From a checkpoint of a small transformer trained on Wikipedia.
Size: 12 layers, width 160, 2 heads of 64, MLP 960 ReLU, 6.25M parameters.
Architecture: LayerNorm before each block, learned positions, biases.
Training: a variant of Adam for these matrices, 14283 steps.
MLP neurons of a small language model. Each row is named by its layer, matrix (down: output weights) and neuron, and shows model dimensions 16-143. Each number is 50 + 10 x the weight over its row's rms, rounded and kept within 0 to 99.
Before each neuron's rows, "fires before" lists the tokens most often just after its 100 highest values on Wikipedia text that the model never trained on.

fires before: "1", "2", "0"
L9.down930:34 45 61 45 61 51 44 60 39 28 39 53 75 51 49 37 54 48 38 59 59 64 37 56 66 52 54 48 42 40 57 47 65 44 51 48 57 54 49 51 51 52 32 64 52 35 59 52 42 38 53 48 47 48 51 50 43 50 41 47 60 55 50 45 45 62 49 41 47 58 55 65 63 74 53 40 47 62 63 63 54 58 44 50 44 40 31 39 55 52 61 42 70 59 58 41 45 66 51 47 48 44 42 65 44 41 60 40 55 37 68 41 55 61 39 30 57 31 64 39 33 55 71 57 43 62 34 27

fires before: "0", "1", "2", "9", "5", "4"
L8.down702:58 60 48 48 47 41 61 49 50 48 55 42 55 48 66 34 36 41 53 63 37 45 56 54 51 50 41 55 59 53 48 25 43 64 66 59 59 52 64 49 46 44 57 69 58 31 57 57 54 61 51 51 58 56 27 55 28 54 51 72 45 32 50 54 44 60 66 46 49 57 48 59 53 44 46 50 47 46 34 41 43 54 44 61 45 45 67 69 38 35 45 31 47 35 48 43 48 30 48 53 44 51 34 63 66 60 50 35 43 44 49 49 58 57 62 43 55 41 44 43 49 47 42 47 54 38 56 65

fires before: "|"
L2.down219:48 43 55 46 41 47 44 71 50 48 62 39 46 62 53 36 38 52 40 47 38 35 63 31 58 40 53 59 58 49 49 69 43 45 45 42 55 60 47 55 55 40 45 50 51 48 52 48 72 54 64 65 67 56 38 55 07 56 35 47 57 58 55 59 41 76 71 39 61 47 69 46 43 52 51 35 37 44 39 52 55 61 50 56 40 61 51 49 50 56 40 52 55 49 53 65 44 55 57 35 51 54 70 56 40 51 47 46 53 51 39 53 47 49 56 53 40 45 60 52 61 50 34 35 34 44 49 42

fires before: "0", "7", "8", "9", "6", "1"
L8.down884:60 46 62 49 33 52 35 64 46 52 32 38 39 57 56 59 61 67 56 63 54 46 58 75 52 43 40 67 40 55 47 59 51 47 37 26 54 49 43 46 63 38 61 48 50 45 54 56 51 35 70 55 33 50 46 36 61 50 40 52 49 55 50 58 76 50 43 63 59 44 47 48 52 68 50 41 49 36 49 42 53 42 42 56 42 53 51 54 31 59 35 53 50 56 28 46 48 53 21 61 56 38 79 43 69 45 43 43 29 46 49 57 43 48 50 49 46 46 59 52 53 54 50 54 63 36 66 61

fires before: " |", "1", "2", "3", "5", "4"
L8.down347:33 44 43 58 51 42 62 46 66 50 37 46 63 49 47 48 37 48 58 42 52 36 50 48 43 66 63 37 55 38 31 24 53 60 46 52 63 51 61 35 46 46 51 54 44 59 57 56 43 53 34 59 51 57 48 56 60 47 25 43 28 30 57 42 46 65 38 50 57 53 52 51 61 47 52 56 51 37 43 36 46 34 64 46 49 46 70 32 58 46 51 53 39 29 31 46 56 67 44 53 50 60 38 52 55 48 44 48 83 34 68 49 52 36 49 53 61 53 72 58 62 50 58 64 48 48 66 36

fires before: "5", "4", "1", "7", "2", "0"
L8.down543:76 35 59 44 49 63 59 45 51 57 60 41 56 47 56 53 55 37 53 52 23 61 46 47 56 46 37 65 38 39 72 39 46 49 49 47 44 54 64 50 64 63 53 67 57 49 62 28 56 47 63 48 60 41 50 42 54 57 44 40 40 35 65 33 49 42 47 56 41 33 39 54 46 40 39 56 38 43 74 52 57 52 41 37 56 36 54 33 45 56 41 51 58 46 47 46 58 57 45 51 49 72 47 58 55 39 48 58 42 65 44 42 54 41 60 54 69 65 54 36 40 36 43 41 34 62 57 51

fires before: "2"
L9.down461:59 50 46 43 62 58 49 45 42 44 33 64 62 43 51 49 54 47 51 35 53 41 49 43 54 48 54 48 43 44 65 41 74 42 40 60 65 40 43 37 46 29 34 54 33 45 67 73 47 52 42 53 51 39 47 50 50 59 31 40 61 66 37 52 61 45 46 52 49 48 50 59 42 63 59 47 57 73 46 42 58 38 29 59 63 56 47 44 56 49 65 38 66 58 59 49 47 52 54 50 56 40 45 57 27 58 39 54 62 37 67 45 52 46 54 46 33 51 42 63 62 59 61 53 34 36 46 49

fires before: ".", "0", "2", "1", "8", "7"
L8.down275:55 42 65 52 49 26 40 50 47 47 68 43 47 48 46 59 39 44 36 64 67 61 49 45 46 62 47 59 40 57 49 55 49 62 42 48 65 53 52 40 43 78 60 49 43 52 45 56 36 38 60 57 64 47 46 64 63 36 52 36 54 37 49 59 44 31 31 38 57 38 56 58 52 50 74 65 49 45 52 58 45 32 42 40 41 52 66 20 42 49 51 48 47 44 66 71 48 44 55 61 36 58 47 60 54 30 47 35 52 44 45 53 59 36 66 52 50 56 53 63 65 50 47 53 55 65 34 47

fires before: "0", "7", "8"
L9.down697:39 46 56 59 59 57 51 57 49 51 57 30 78 48 52 52 58 68 35 52 40 50 41 56 38 52 53 44 51 45 64 59 35 49 42 46 52 62 54 53 46 72 58 52 58 54 62 42 56 60 58 57 73 44 60 27 55 40 57 54 50 35 47 26 56 49 51 53 47 41 52 59 38 46 62 72 45 24 40 43 58 52 49 53 50 50 43 48 66 55 59 58 30 62 47 41 35 45 35 67 34 44 55 58 58 65 38 51 64 64 35 52 38 50 53 29 41 50 45 48 59 41 37 38 49 49 52 62

fires before: " ", " the"
L9.down37:38 54 47 47 65 44 56 89 59 41 46 47 44 50 52 24 43 35 46 52 64 52 60 47 53 60 58 53 45 28 39 37 63 35 50 46 60 65 41 57 55 59 45 57 39 33 54 45 40 62 55 60 53 48 41 46 16 50 41 46 42 48 55 58 48 64 40 51 53 56 49 46 51 50 69 59 47 57 44 45 45 46 50 55 54 55 55 76 58 44 56 48 41 55 37 38 36 54 27 52 44 60 41 42 44 61 60 61 62 57 57 52 62 42 53 42 57 52 67 72 48 36 44 38 54 57 50 50

fires before: " |", ":", "==\n", " and", " ==\n"
L8.down378:41 30 57 45 47 53 52 59 37 64 41 52 57 37 52 47 46 46 45 56 31 53 59 36 60 41 53 71 40 49 56 67 47 51 59 52 58 68 58 59 40 47 68 60 43 33 45 56 57 41 50 57 64 49 41 61 36 45 57 43 58 62 52 56 71 49 52 59 39 76 60 61 58 59 34 53 50 72 53 51 58 53 59 49 32 56 41 48 38 49 53 51 54 60 58 50 48 49 58 59 46 35 39 48 46 62 50 64 38 50 57 48 66 62 48 35 40 38 49 39 48 44 37 67 27 34 38 46

fires before: "==", "In", "===", " to", "The", "On"
L4.down206:47 58 55 51 36 40 84 60 53 62 63 79 44 43 57 46 58 47 42 49 56 52 53 50 48 59 65 52 37 65 27 55 42 44 56 31 41 56 40 54 57 30 49 60 35 51 19 57 42 45 48 57 41 53 46 57 34 54 40 38 50 50 42 59 65 33 52 53 40 45 57 51 49 59 26 46 56 54 57 59 61 62 51 52 64 49 65 62 47 23 45 49 48 44 55 43 47 34 48 46 53 50 58 54 35 42 42 54 38 42 35 57 68 49 55 51 48 61 49 53 47 44 40 78 56 49 51 58

fires before: " ", " ("
L8.down894:30 41 42 49 74 58 63 43 62 54 48 47 71 63 62 46 44 50 44 32 44 47 54 51 50 56 68 38 53 47 44 45 61 42 56 65 64 59 51 55 50 62 54 61 60 44 32 52 63 60 49 50 61 46 51 53 47 53 37 51 40 54 45 59 46 37 36 60 42 48 43 53 57 41 74 54 58 38 45 43 46 49 58 45 40 48 37 61 74 44 65 53 52 58 48 56 52 53 54 48 46 55 36 57 49 63 41 73 46 33 41 39 32 49 44 39 59 72 54 43 36 44 34 28 48 54 36 64

fires before: "2", "0", "5", "4", "3", "1"
L9.down632:50 56 48 52 39 54 61 67 41 44 32 63 63 64 45 62 50 37 49 48 51 64 65 48 31 67 59 47 55 51 37 50 63 44 41 49 51 39 39 44 56 45 47 46 45 56 62 41 28 39 61 52 38 32 53 45 38 49 57 44 48 45 57 53 57 71 45 47 41 52 52 45 45 57 45 41 52 56 47 62 46 44 54 50 42 40 67 44 43 38 64 26 46 40 51 51 65 35 58 53 49 63 57 26 59 37 50 37 64 55 34 62 48 40 56 69 56 32 34 46 57 47 51 30 42 56 60 42

fires before: "0", "2", "3", "4", "6", "5"
L9.down406:37 45 36 47 53 42 54 60 54 34 48 51 42 43 46 45 57 52 59 56 47 70 60 53 50 49 44 59 52 53 48 40 37 35 56 37 60 66 54 61 59 45 53 58 43 48 56 48 29 80 63 48 47 57 48 31 59 57 80 42 54 61 49 40 55 74 43 54 55 52 45 49 57 66 42 65 58 54 56 47 55 59 50 41 29 52 59 39 43 54 54 43 57 32 47 56 45 49 47 35 30 33 53 39 53 56 47 52 46 41 53 68 49 37 46 54 51 59 20 37 51 29 52 54 69 44 35 63

fires before: "2", "1", "3", "9"
L4.down5:48 39 59 42 65 52 52 56 43 43 33 57 43 53 52 61 40 50 48 47 38 48 67 43 49 47 41 42 48 80 52 36 59 53 32 45 39 51 45 61 61 48 64 65 45 46 44 48 47 36 47 58 54 41 36 51 46 47 85 40 59 50 44 46 57 44 45 53 44 58 62 53 39 42 41 44 43 57 68 42 51 44 45 50 38 40 50 48 59 65 50 59 48 55 48 56 44 34 55 55 49 54 60 54 64 55 30 85 61 50 50 30 62 44 29 40 63 45 52 55 40 36 53 37 42 46 57 64

fires before: "3", "0", "1", "2", "4", "5"
L8.down66:45 44 46 50 46 56 41 40 50 44 65 43 50 55 56 58 68 41 54 66 24 68 46 47 54 55 32 73 38 49 56 45 48 46 46 64 41 57 58 38 54 65 57 70 57 53 50 26 51 50 54 50 40 42 49 43 72 67 60 40 42 48 64 36 48 60 45 54 47 43 43 55 37 54 32 69 44 55 58 60 59 38 60 39 49 38 71 36 36 60 50 57 50 25 49 45 61 55 28 51 37 53 45 42 47 41 55 58 33 47 46 50 61 49 52 51 60 50 53 35 39 37 32 56 48 67 42 53

fires before: ",", " the", " it"
L9.down259:51 59 52 44 49 38 46 77 50 38 50 66 38 50 60 50 56 57 42 60 55 31 63 40 47 53 46 60 49 39 56 52 40 58 66 44 40 47 37 63 51 49 57 51 44 58 31 52 52 31 59 69 59 41 48 59 62 55 35 57 38 54 38 38 58 46 34 65 57 49 44 65 47 50 53 59 46 57 47 63 58 43 42 49 54 37 58 69 29 45 44 64 42 46 44 66 51 41 31 37 58 65 60 29 45 60 41 47 62 47 50 54 59 35 49 28 50 53 49 52 43 50 59 50 72 45 57 43

fires before: "-", "===", "In", "|", "The", "M"
L8.down789:55 43 60 52 50 43 55 26 42 48 43 64 47 47 49 62 46 45 43 43 47 46 61 67 56 42 50 54 26 30 45 60 51 33 43 41 33 50 40 66 59 42 71 51 62 55 44 45 47 56 32 62 35 54 35 60 39 66 57 43 47 68 49 44 66 61 69 54 66 47 47 36 41 44 36 45 49 52 55 57 56 38 50 43 57 63 51 66 44 44 53 64 42 34 53 55 42 53 56 60 59 41 41 34 40 49 46 51 70 49 58 48 66 42 40 51 39 60 47 57 41 61 44 49 48 39 49 40

fires before: "7", "let", "6", "5", "ris", "3"
L9.down17:54 46 59 53 46 48 55 51 50 50 26 47 44 56 43 52 51 60 55 62 47 55 40 60 43 42 53 60 49 51 39 36 55 62 80 75 49 41 59 53 40 42 51 48 64 51 54 55 50 44 48 59 56 52 56 30 50 70 47 52 53 39 38 51 50 62 34 47 61 43 32 40 44 54 43 40 40 60 65 33 59 50 42 47 38 57 67 56 54 43 60 45 45 40 47 34 51 37 34 42 51 46 47 47 28 60 46 64 52 55 68 53 56 57 37 67 60 64 28 45 24 47 48 42 52 33 34 45

fires before: "==", "-", "===", "The"
L3.down46:53 51 61 57 50 36 47 45 45 40 33 48 44 43 42 69 27 47 40 58 40 63 46 44 49 47 54 64 69 49 37 56 55 60 56 53 48 50 44 44 61 59 54 60 40 60 44 70 39 50 50 56 40 60 38 66 07 59 61 48 62 51 52 43 65 55 62 46 57 59 51 45 59 50 44 66 48 60 73 62 33 62 29 35 58 65 45 55 50 57 47 53 50 53 50 40 49 47 59 38 27 46 69 54 63 45 45 47 41 51 54 38 56 35 54 49 56 51 55 44 40 60 44 53 57 46 48 62

fires before: "2", "1", "3"
L4.down68:63 39 54 45 55 49 49 49 50 46 32 54 40 51 47 56 35 43 49 44 46 42 61 35 53 57 53 39 41 74 57 50 60 50 26 42 45 46 42 54 62 45 59 51 55 44 41 38 54 41 43 58 56 45 40 55 45 54 83 40 70 44 37 48 54 45 50 51 53 58 65 45 36 35 37 43 50 51 68 46 46 49 27 46 39 45 44 52 55 62 53 58 41 60 55 53 39 43 53 47 56 62 63 64 64 50 29 81 62 37 57 29 50 47 34 50 65 49 49 56 52 46 54 46 44 55 55 63

fires before: ",", "0", "1", " September", " ", " May"
L8.down256:37 45 42 45 52 60 54 38 65 44 50 52 63 55 63 26 54 55 50 48 47 56 75 44 47 47 67 63 49 30 44 42 58 34 53 59 42 52 43 60 53 49 45 25 34 36 47 56 53 38 39 58 31 58 48 55 37 44 55 45 57 41 70 60 58 56 43 60 37 73 65 42 43 63 46 34 46 50 61 58 53 49 53 49 55 50 53 59 66 52 50 48 46 50 73 52 47 58 64 42 35 64 54 44 44 61 66 53 36 37 62 39 53 58 39 44 62 57 53 31 36 49 49 45 65 55 44 47

fires before: "9", "0"
L9.down354:56 59 53 54 57 40 56 55 62 51 67 60 54 31 45 45 50 43 61 49 27 43 48 60 58 47 43 37 46 56 58 44 37 40 50 51 55 54 37 57 59 41 51 55 65 53 55 48 30 53 50 51 39 46 58 41 53 47 47 31 54 31 58 52 46 41 47 41 40 58 80 56 57 53 54 48 66 70 53 38 45 59 37 51 43 46 58 38 47 53 40 46 70 45 41 66 61 60 28 50 45 28 41 33 48 55 36 53 52 45 51 73 51 47 68 58 62 62 43 45 59 50 63 61 59 56 63 63

fires before: " |", ":", " |\n"
L4.down863:52 47 45 47 45 59 67 69 59 35 63 57 47 58 52 44 38 43 43 50 30 51 54 56 28 60 30 42 60 63 45 52 42 50 43 56 48 40 42 31 54 55 36 39 51 27 42 56 56 54 57 57 52 35 56 55 45 41 48 42 49 72 62 56 41 43 60 47 41 39 64 59 59 44 58 36 34 48 53 39 47 46 40 53 57 33 76 41 50 44 57 54 67 40 70 56 31 40 43 55 55 39 49 52 48 40 69 48 53 48 31 41 46 43 61 52 53 44 25 53 57 54 48 49 41 72 51 65

fires before: "0", ",", "2", "1", ":", "6"
L9.down312:50 51 56 59 57 62 60 36 49 58 36 59 59 44 70 53 65 54 45 41 41 56 73 46 50 47 52 57 42 56 51 66 48 50 71 49 54 58 53 35 57 58 51 41 54 39 49 36 68 53 62 38 54 39 34 46 44 61 58 60 33 47 33 29 53 25 50 44 38 50 37 69 53 44 45 51 18 51 53 59 41 36 38 60 41 46 50 37 63 41 38 64 57 56 51 54 49 47 55 55 49 55 59 50 50 61 41 69 61 62 45 44 63 55 35 40 58 41 57 59 44 41 41 60 62 42 34 52

fires before: "-", " ", "  ", "|"
L8.down356:45 37 52 42 68 40 49 50 68 53 41 52 62 51 57 51 64 40 46 52 47 60 58 67 51 27 31 40 51 44 53 59 65 40 38 45 50 56 58 52 37 35 64 77 54 41 38 45 45 54 51 50 66 44 63 34 42 47 25 41 46 56 57 45 52 42 48 49 31 46 62 44 17 68 48 55 53 51 56 41 37 46 45 63 33 56 54 62 57 55 46 57 73 45 55 45 43 52 57 73 45 62 53 38 32 71 52 61 48 41 54 41 53 58 53 46 51 53 55 51 44 66 53 53 40 53 36 38

fires before: "1", "4", "3", "2", "5", "6"
L9.down26:65 54 51 45 51 50 40 29 53 68 67 32 51 38 67 48 55 46 38 54 74 37 49 46 49 34 50 57 52 60 44 58 44 52 37 56 53 47 69 50 41 42 68 68 52 68 46 46 45 48 44 53 24 37 44 56 47 45 53 61 64 31 44 48 62 47 49 47 70 38 50 56 37 55 62 51 34 50 40 51 43 48 51 36 43 46 69 66 41 45 45 43 24 24 59 62 47 42 44 43 56 44 50 59 61 51 39 59 82 35 54 40 56 63 62 57 52 45 53 57 47 66 55 45 58 46 60 54

fires before: "0", "5", "3", "8", ":"
L4.down93:56 49 44 44 81 35 31 54 57 41 38 47 37 38 57 42 54 56 63 74 54 53 54 50 52 53 53 58 45 47 41 26 48 51 52 46 42 73 41 53 47 41 57 40 43 60 39 73 54 37 46 47 33 29 51 59 61 43 53 50 54 56 44 51 39 59 49 63 38 66 55 50 56 50 45 29 66 61 46 57 62 50 55 67 62 46 52 56 55 45 50 66 57 36 35 49 48 46 51 57 34 46 50 47 56 53 42 45 43 43 51 42 53 55 53 37 54 59 45 51 50 54 50 53 56 44 85 39

fires before: "0", " m", " age", " average", "2"
L9.down552:45 60 58 54 37 55 24 45 52 38 46 47 57 52 60 52 57 44 45 44 42 58 33 49 57 61 57 41 56 47 49 62 30 53 44 45 67 68 42 48 27 69 48 54 40 42 66 48 30 50 62 50 61 58 51 52 39 53 53 60 57 32 56 39 60 51 49 40 53 44 55 64 57 61 67 47 41 54 50 54 65 60 64 37 52 51 49 15 31 62 46 36 44 67 60 35 48 60 45 57 52 50 55 58 50 55 57 50 70 43 41 53 50 41 67 53 30 59 61 46 50 56 35 56 34 39 43 55

fires before: "0", "2", "4", "1", "5", "3"
L9.down932:51 49 57 53 52 53 45 57 68 38 55 56 56 35 35 47 66 42 70 53 37 52 46 45 60 51 40 50 58 51 67 35 37 44 54 49 52 70 59 56 56 61 51 64 43 55 59 56 33 59 59 49 48 47 46 42 51 42 53 40 53 47 52 29 40 63 38 72 52 45 57 48 42 55 48 62 44 39 54 43 49 41 67 40 51 51 63 54 63 65 49 44 43 43 60 49 76 46 33 35 45 48 49 28 46 47 61 66 53 59 39 55 32 68 46 57 60 70 37 43 54 28 38 41 67 58 48 37

fires before: "0", "2", "3", "5", "1", "6"
L9.down511:64 40 52 48 51 48 53 55 55 60 52 56 67 56 81 43 60 44 56 72 41 40 34 51 64 34 29 63 39 35 68 49 44 48 44 43 45 67 50 61 48 51 52 52 64 44 64 45 50 43 62 53 55 32 52 50 48 51 40 39 34 34 47 42 46 33 49 58 38 39 55 47 47 44 36 53 34 50 60 58 47 29 64 55 52 42 63 38 45 40 37 58 41 67 49 47 43 56 48 44 61 58 61 46 48 53 51 44 66 44 30 49 42 42 67 53 48 50 50 54 39 60 43 56 68 33 67 59

fires before: "2", "1", "0", "8", "7"
L9.down46:63 64 48 42 38 63 42 54 44 31 55 43 48 48 31 52 69 33 44 39 36 44 50 41 60 47 49 41 69 58 41 46 43 58 43 35 59 58 42 58 61 76 67 43 42 39 39 49 48 52 51 53 57 43 52 52 77 52 50 61 43 58 50 54 40 62 34 55 58 50 51 49 31 48 74 44 58 55 47 45 48 58 67 50 52 33 32 55 50 45 51 56 49 53 38 48 58 44 34 60 63 55 61 41 34 50 49 50 71 57 55 48 65 45 42 54 32 52 63 50 62 39 43 57 57 48 40 55

fires before: "1", "0", "2", "9"
L8.down799:51 65 61 52 55 54 38 52 68 59 58 43 45 37 48 65 54 63 58 54 49 50 30 59 60 53 34 50 51 52 56 23 56 43 43 51 50 56 51 39 57 46 60 57 42 58 57 55 59 67 47 41 50 39 65 48 45 33 47 52 36 58 58 34 44 55 49 44 37 38 62 48 44 49 38 42 53 57 41 29 73 56 59 60 58 44 47 57 33 49 43 49 42 63 46 43 58 72 41 55 44 42 45 56 32 41 37 49 49 40 47 44 59 48 80 49 52 54 56 47 63 47 39 24 60 45 50 60

fires before: "0", "3", "5", "8", "."
L9.down715:64 55 36 51 53 55 66 39 29 47 46 51 46 51 56 41 45 49 51 46 33 42 35 54 48 51 39 46 46 62 55 68 46 64 71 50 43 45 47 50 36 41 48 54 44 54 47 50 34 48 42 61 54 54 61 52 54 51 69 35 63 69 68 44 39 57 64 50 56 49 23 44 55 39 52 55 43 43 55 43 56 64 64 47 58 44 47 60 42 36 47 46 49 67 64 45 51 63 40 59 54 44 34 33 55 44 39 61 49 81 52 50 55 54 45 67 44 41 38 43 45 43 51 39 52 54 49 53

fires before: "1", "2", "4", "5"
L9.down818:52 33 45 27 63 51 50 46 44 49 48 55 39 53 44 51 45 45 52 45 48 52 59 44 50 52 44 45 43 68 44 54 54 56 40 49 44 52 43 52 64 40 72 65 52 45 46 42 56 42 45 61 57 44 34 43 41 54 88 38 71 40 55 47 60 54 56 51 44 46 65 39 40 34 30 47 42 50 68 45 57 64 57 40 39 46 62 40 56 55 48 55 49 72 55 43 51 41 47 59 73 61 47 65 52 50 41 73 58 50 42 43 47 55 23 49 52 36 33 56 44 48 43 33 34 53 48 69

fires before: " |", " hold", " Liberal", " Democrat", "1"
L8.down410:51 42 39 60 49 40 52 44 49 48 65 48 63 40 54 47 59 48 47 62 45 62 26 44 37 42 58 45 50 50 34 46 47 55 35 42 44 63 76 43 66 53 62 54 37 55 50 55 33 45 46 59 76 48 57 42 60 34 48 25 64 40 33 47 49 44 60 48 49 56 43 43 45 48 37 48 54 50 56 50 65 33 61 42 59 44 59 45 46 44 49 37 60 33 73 75 47 35 72 47 45 52 44 47 41 51 54 51 50 57 57 43 56 39 62 62 46 59 60 23 59 42 63 50 41 49 57 52

fires before: "===", "-", "==", "|", ":", "1"
L9.down148:45 32 42 37 56 54 75 52 36 34 38 60 49 53 57 46 30 61 51 63 51 59 53 34 45 51 39 50 65 59 57 51 52 30 56 51 36 54 43 38 51 60 55 66 53 43 37 53 54 47 54 50 56 38 50 54 30 51 41 39 55 50 40 64 58 61 55 43 47 53 58 48 52 43 27 44 50 49 59 13 48 54 64 45 42 49 46 60 59 69 53 44 45 27 56 64 61 47 48 66 56 54 50 43 68 60 50 49 48 54 47 61 56 56 42 41 52 61 53 41 58 53 49 46 40 51 35 36

fires before: "9", "8", "2", "3", "4"
L8.down872:46 43 74 66 55 54 41 47 61 69 52 50 54 47 34 65 51 55 47 39 47 51 45 53 46 58 39 38 33 53 65 55 44 58 28 47 51 47 58 45 65 46 44 58 52 58 56 62 36 41 49 36 60 33 51 26 55 38 42 49 61 45 57 53 41 47 45 48 48 32 56 46 51 53 34 57 34 57 67 54 52 54 59 52 52 39 51 30 47 52 35 48 42 56 46 52 59 75 29 58 41 28 50 57 18 58 44 51 40 54 49 42 52 37 57 61 53 56 55 29 35 54 75 44 58 42 45 57

fires before: "==", "The", "ab", "===", "C"
L8.down390:57 51 58 51 51 48 53 56 44 55 59 48 39 58 60 53 42 47 53 52 56 60 44 54 53 51 49 57 62 51 47 44 55 57 38 45 60 55 50 62 58 60 56 47 42 52 38 41 47 50 33 49 62 57 49 51 00 48 32 58 50 53 39 46 62 46 89 29 44 42 63 48 52 50 33 43 56 41 41 47 40 44 45 52 61 39 49 52 61 55 46 35 56 30 54 57 55 53 54 48 41 49 51 52 56 65 56 53 44 50 48 49 56 50 40 52 62 48 48 53 50 42 60 52 59 57 52 47

fires before: "2", ":", ")\n", " |"
L9.down371:50 46 31 64 47 45 62 58 37 62 55 51 43 58 59 36 56 45 52 44 52 57 43 53 42 51 60 44 47 44 58 56 48 45 57 37 59 44 48 51 62 45 35 42 58 41 45 50 53 52 52 60 50 59 59 52 42 48 52 66 30 59 59 62 47 47 49 71 48 43 48 32 70 57 49 57 57 40 67 41 50 56 37 45 38 62 67 50 35 29 62 55 52 71 52 28 34 50 64 40 57 41 36 52 56 61 54 63 52 40 62 65 58 44 73 29 48 46 31 56 57 48 56 56 42 50 66 52

fires before: "2", "1", ",", "4", "3", "8"
L8.down481:66 49 48 62 53 42 45 47 43 61 58 41 60 46 51 56 47 45 57 44 50 49 37 53 58 59 40 60 31 65 57 76 40 52 20 46 41 37 45 42 36 59 70 64 63 35 49 41 54 45 49 58 54 43 37 35 45 59 70 45 48 46 43 47 64 51 51 68 41 37 52 51 32 35 48 74 52 54 54 54 54 66 47 43 53 52 47 32 38 53 32 66 39 62 35 38 71 50 41 58 46 49 67 53 59 54 47 62 45 53 61 61 55 44 49 42 47 55 46 35 39 55 37 42 56 59 40 59

fires before: "9", "1", "0", "7", "5", "6"
L9.down908:56 71 55 48 42 72 55 53 56 42 52 30 49 32 49 36 72 49 47 50 40 47 41 37 52 44 45 49 59 49 51 34 44 65 58 51 50 43 62 53 79 52 52 64 55 35 50 43 49 59 60 56 54 43 43 47 48 48 53 59 59 45 62 50 56 40 30 38 58 62 48 49 46 48 68 51 55 66 24 49 39 44 50 66 53 40 49 44 49 45 45 20 33 40 50 58 65 57 42 58 33 47 42 32 48 45 47 62 47 65 54 45 59 47 48 69 47 49 44 37 32 34 53 46 50 41 45 49

fires before: ":", "–", " |", "\n"
L9.down270:31 35 54 51 58 51 32 40 38 48 50 55 70 49 50 52 51 70 35 51 61 50 57 50 51 51 36 53 32 44 56 50 56 42 52 49 40 54 54 45 40 48 55 69 51 61 31 47 41 50 53 52 46 52 72 39 46 34 51 49 48 53 63 57 42 33 59 47 48 44 48 40 46 65 45 59 48 55 42 44 75 46 58 57 19 60 49 56 57 42 59 69 43 63 64 57 39 44 69 41 43 52 63 58 50 54 58 64 64 59 43 61 62 50 32 38 57 44 61 45 48 50 46 46 56 64 35 24

fires before: " ", "0", "6", "9", "3", "2"
L4.down552:57 59 50 63 46 48 59 62 48 34 44 43 43 40 64 43 45 57 44 59 49 51 50 43 54 48 53 67 57 59 49 53 57 66 57 59 41 38 27 32 50 65 51 57 43 40 39 45 40 32 50 41 47 64 50 50 45 44 60 55 58 49 41 48 60 47 48 52 49 55 69 49 34 56 58 44 29 33 50 66 60 61 55 56 47 36 50 46 58 56 43 59 50 50 52 45 53 28 45 62 42 45 57 65 54 54 45 62 43 48 68 41 59 37 36 72 49 49 46 35 73 42 60 44 41 48 49 56

fires before: " |", ".", "2", "6", "3"
L8.down445:54 43 60 43 61 55 51 58 52 47 52 43 62 36 45 49 56 50 50 39 27 52 51 46 47 56 45 47 37 37 55 56 43 41 31 51 52 48 48 50 76 52 60 63 51 44 35 44 51 32 51 50 44 55 65 63 76 50 54 51 78 46 45 42 43 52 53 35 46 49 56 51 45 44 41 53 50 61 42 52 66 41 32 53 57 64 33 38 41 48 54 76 51 60 52 70 29 60 49 46 38 47 51 40 54 56 52 60 44 50 64 37 75 48 47 42 62 65 44 59 53 41 58 42 48 44 40 59

fires before: ",", "0", "9", "1", " |"
L8.down555:50 29 46 69 45 42 51 45 70 55 50 46 41 39 43 45 47 64 45 50 41 59 51 55 51 63 68 52 31 53 45 60 32 52 54 48 40 50 40 52 46 58 76 35 46 54 39 58 43 32 60 54 58 61 27 41 42 63 54 42 42 42 71 47 57 46 38 67 61 59 59 49 27 34 52 54 54 72 63 64 37 52 51 49 52 47 46 53 45 51 42 73 47 39 54 54 55 53 61 49 49 44 54 42 40 52 52 62 51 53 54 42 54 56 26 44 43 57 45 52 57 39 53 65 46 42 34 52